config.yaml
num_hidden_layers: 16
hidden_size: 256
num_attention_heads: 2
num_key_value_heads: 2
head_dim: 128
intermediate_size: 320
vocab_size: 9189
hidden_act: "swiglu"
norm: "layernorm"
norm_place: "pre"
norm_eps: 1e-06
positions: "rope"
rope_theta: 10000.0
rope_fraction: 1.0
qk_norm: false
attn_scale: 0.0884
bias: "none"
tie_word_embeddings: true
parallel_block: false
init: "uniform"
init_std_qkv: 0.0414
init_std_o: 0.0
init_std_up: 0.0414
init_std_down: 0.0
optimizer: "muon_variant"
learning_rate: 0.0176
lr_mult_o: 0.732
beta1: 0.9
lr_head: 0.00888
max_grad_norm: 1.0
warmup_steps: 200
schedule: "wsd"
decay_fraction: 0.762
decay_shape: "linear"
final_lr_fraction: 0.0
batch_tokens: 65536
max_seq_len: 512
doc_mask: true
train_tokens: 251100000
max_steps: 3832
dataset: "wikipedia_en"
MLP neurons of a small language model. Each row is named by its layer, matrix (down: output weights) and neuron, and shows model dimensions 48-175. Each number is 128 + 32 x the weight over its row's rms, rounded and kept within 0 to 255. Numbers have three digits each. A neuron's up and down rows have the sign that makes its largest values positive.
After each neuron's rows, "raises" lists the tokens whose logits its output raises most directly, leaving later layers aside.

L10.down103:100104123116120073117196141113148095124099115128158186156130159111078163089142109112142170144145102133093112119076115133054153118182082183113102070084122165103142168115160133139191173097122132110106177104130066157148176108178168163167065106138086147101134148127143158088213086161173132082140157125140112099087132115088127102180079145135141187158110155144159090138106158122097146097148
raises: "ge", ".,", "ze", ".", ".A"

L13.down270:116142144137120170176144124128166105149138095158138160095233104167125104139157096145130114130124145115124127122163182091102166073141135139115171124155176147122114096123096125098091152175206175059112120123098137171165127109100114117065067149161093183125127138070100105137120175151099122138122153087161113103181135130127135199092109182075070107155137070169148161134117125116131171154100
raises: "ours", "oured", "ored", "est", "oring"

L10.down78:089143090109165094144124118153160058185146111076171119158117101158135143151123178107112108122129181079127122120159140132080098121157131152170082128089134129168083123125124103161196173148128116075104172150150140101165157145153108099115078134141160109130142145066067047164130195126091102145080083087134091173080117154149179087096155132116122082186193132135175175118133114096175109161119
raises: "ander", "and", "andra", "ands", "anding"

L10.down318:132165146168174118169095122096128104155196080187122169134135082186112152129139129135128122125119143089152109147134113124141040127108134095076123112113090126138159184124169130098106152140124185136118078084128129158109099112149117163135130128139135117185077136105078140116140164162159125146115083132068057151125183096062124088086121117130150174132085156133150148136122100102088060097128
raises: "an", "ans", "ano", "ana", "ani"

L13.down8:111116128115084157153134203122159159106127117140083175178176175156129109163169086083133118118133131035104116139107090104096120155255169174127113098177150135118137077108147093098140133144161104144165103091159103056117119117155113136090160087133121117094094092160102133109136156173122068193112147147102130154111117120115171125122120090139131207074131175086073188157084141107139136110129
raises: "ath", "ak", "avi", "at", "aks"

L2.down315:173151127140141116107162147145124130161122156113186149177089099148120157134175092125155132121119109138138177137111149147164099164108121111136090115137092133088148128148124084108120166103159097141180099092105168101125033110122150118092148120137109138159071095126090154115131135119093067147079134123155116162152172194122193101112124127091148151135153151101140160058121110191091083103156
raises: "The", "In", "===", "On", "=="

L3.down116:074094193157157140111145123116179191086094144155139107121139132127130109176092102116131136129074153124120115151129088155123165155178118075143087171130094169148096153090123138165187104114123143121184131165126148135153083114163124120104150068152091149148103124147162150178037094071135136084082136118181102121148140163081131103131135146141115136107131174057101162087115104139168148134091
raises: "nt", "action", "na", "ally", "aches"

L9.down233:130125137177104094078084134132203128125151135099106135157115130091071103183201125169175163164163076139125076101122077156127173151066100114120152110194104198147119110146121119077173161110153090121099102075137106103160127165106122193126069104191144151114148135064152142158090136088056136141125151129152148114124142087091111137127109090126120073078114154172101181119081124126113128078117
raises: "ened", "ening", "land", "rich", "e"

L13.down113:100084075135123122143091147125104081142100148133194150095097194127075187139158150180115094152142121100158180113117072117131121098195106094091135130143141157125115121194121125094108126122189119147125070116109145181141108116088162114137133134108139146132093127119106167151130134144201195042167129214140103148166113151181098154156056118151158173086120213101153180146148077177144114079120
raises: "0", "3", "4", "5", "2"

L10.down10:100133062119109119097178134117163123195132175155072139180092111104102064137120152160122098159075142141142111147097133140110080119090080109131071108154116098067145208133166086154095123100075109095137169172159155175120123180109129119100173185138136150092143148149133115204129158177088126131113155147184112108114142160100119171189141111109043101128130136110126136113119112132137133087143
raises: "ration", "rated", "rain", "rat", "ox"

L13.down106:138102177160154196128104107147135141099181112145179094192117139099126126070199153120151129174130144155082055167067085121129132134122148153138136114123160086185069150083108182155099164154118112158067086105125110165137160062181115119096125154144092115030139135159176100118150126132163157101148144126172143133135110160114107181130166105124117120108164092108185105123139126170096103109151
raises: ".;", ".,", ".", ".\"", ".)"

L7.down311:125104156142146135148110120166133169116138130133173137128125104096130104160157151126146159103133168165085152122148128167187127111098138068103153122064092161171178105137163094130095126129144136152164181186106101158143138164142163129178067169069166169110083183121097134139137108135079094101079152090149123144085103120107156112132148132174154126132092076172149152139155060076135079103127
raises: " example", "ests", "ever", "ty", "ged"

L13.down112:102125128176139141126045162134099110066107059160169167147135119161094114120150085075131115147100142108145109063137082127148103161118149159114098130132111134102117162138058098120189187132116140143126113128112118119120117094132174128148089157189083153105074036153102142112107161152149140127158156057166090138113098122146071177098180135119072075145115128100154109138134151154129152108101
raises: " until", " throughout", " during", " in", "."

L8.down286:113092185122074096211117109120163108163121072085107096127162104109118150092168149165162132132106110138086150088134163133125178149095111085097128131117153115189118155167148137127138134112130134074132101132103181063127163074071118074181127115109122096198147121168121134117095108131193111117142149153066145180125120112069116123115110145146119142094123135208149102095126133185141110107146
raises: "eo", "ans", "ano", "ous", "an"

L13.down90:142088119080144135149171140135039126168125167086099093159128102125090142180165102142174139065132141172146149111148150145078117156121085162168105110127167134155077138143126126130162182149116135102102039121101124072155118183141074095101158124166130130141122123050170107139122102146141228092176102169134104107151126104104098113115143118119077103094127149073187159181166132109087141069182
raises: ":", " kn", " m", " hours", "am"

L7.down248:083130152136152147086097079056130119124186135108087196113181098139145126167137125143180157133068133141107142109051094095170160130141098113097095135138127130085116137123128140145119113161131115156127120127153152088110184172133092188169105136101149111124101087096076080166080074101095141185084152093086143151099115136104143101113129169094160127115153090138130157064122087145110169180119
raises: "ened", "en", "ening", "ens", "ka"

L13.down196:108145190113142126139110117096100042085195163065128133102115130135089109148120150156146118117122131166107117084112104116141074145101068097083178142157104116130161154149197157104121110127139124174145119108126174118183113166125189122077134151147107156149115152116090122134150149102111161139143104092157130123112154128172170135068106135100132155150120165115085155107120086117149124142137
raises: "7", "4", "8", "6", "5"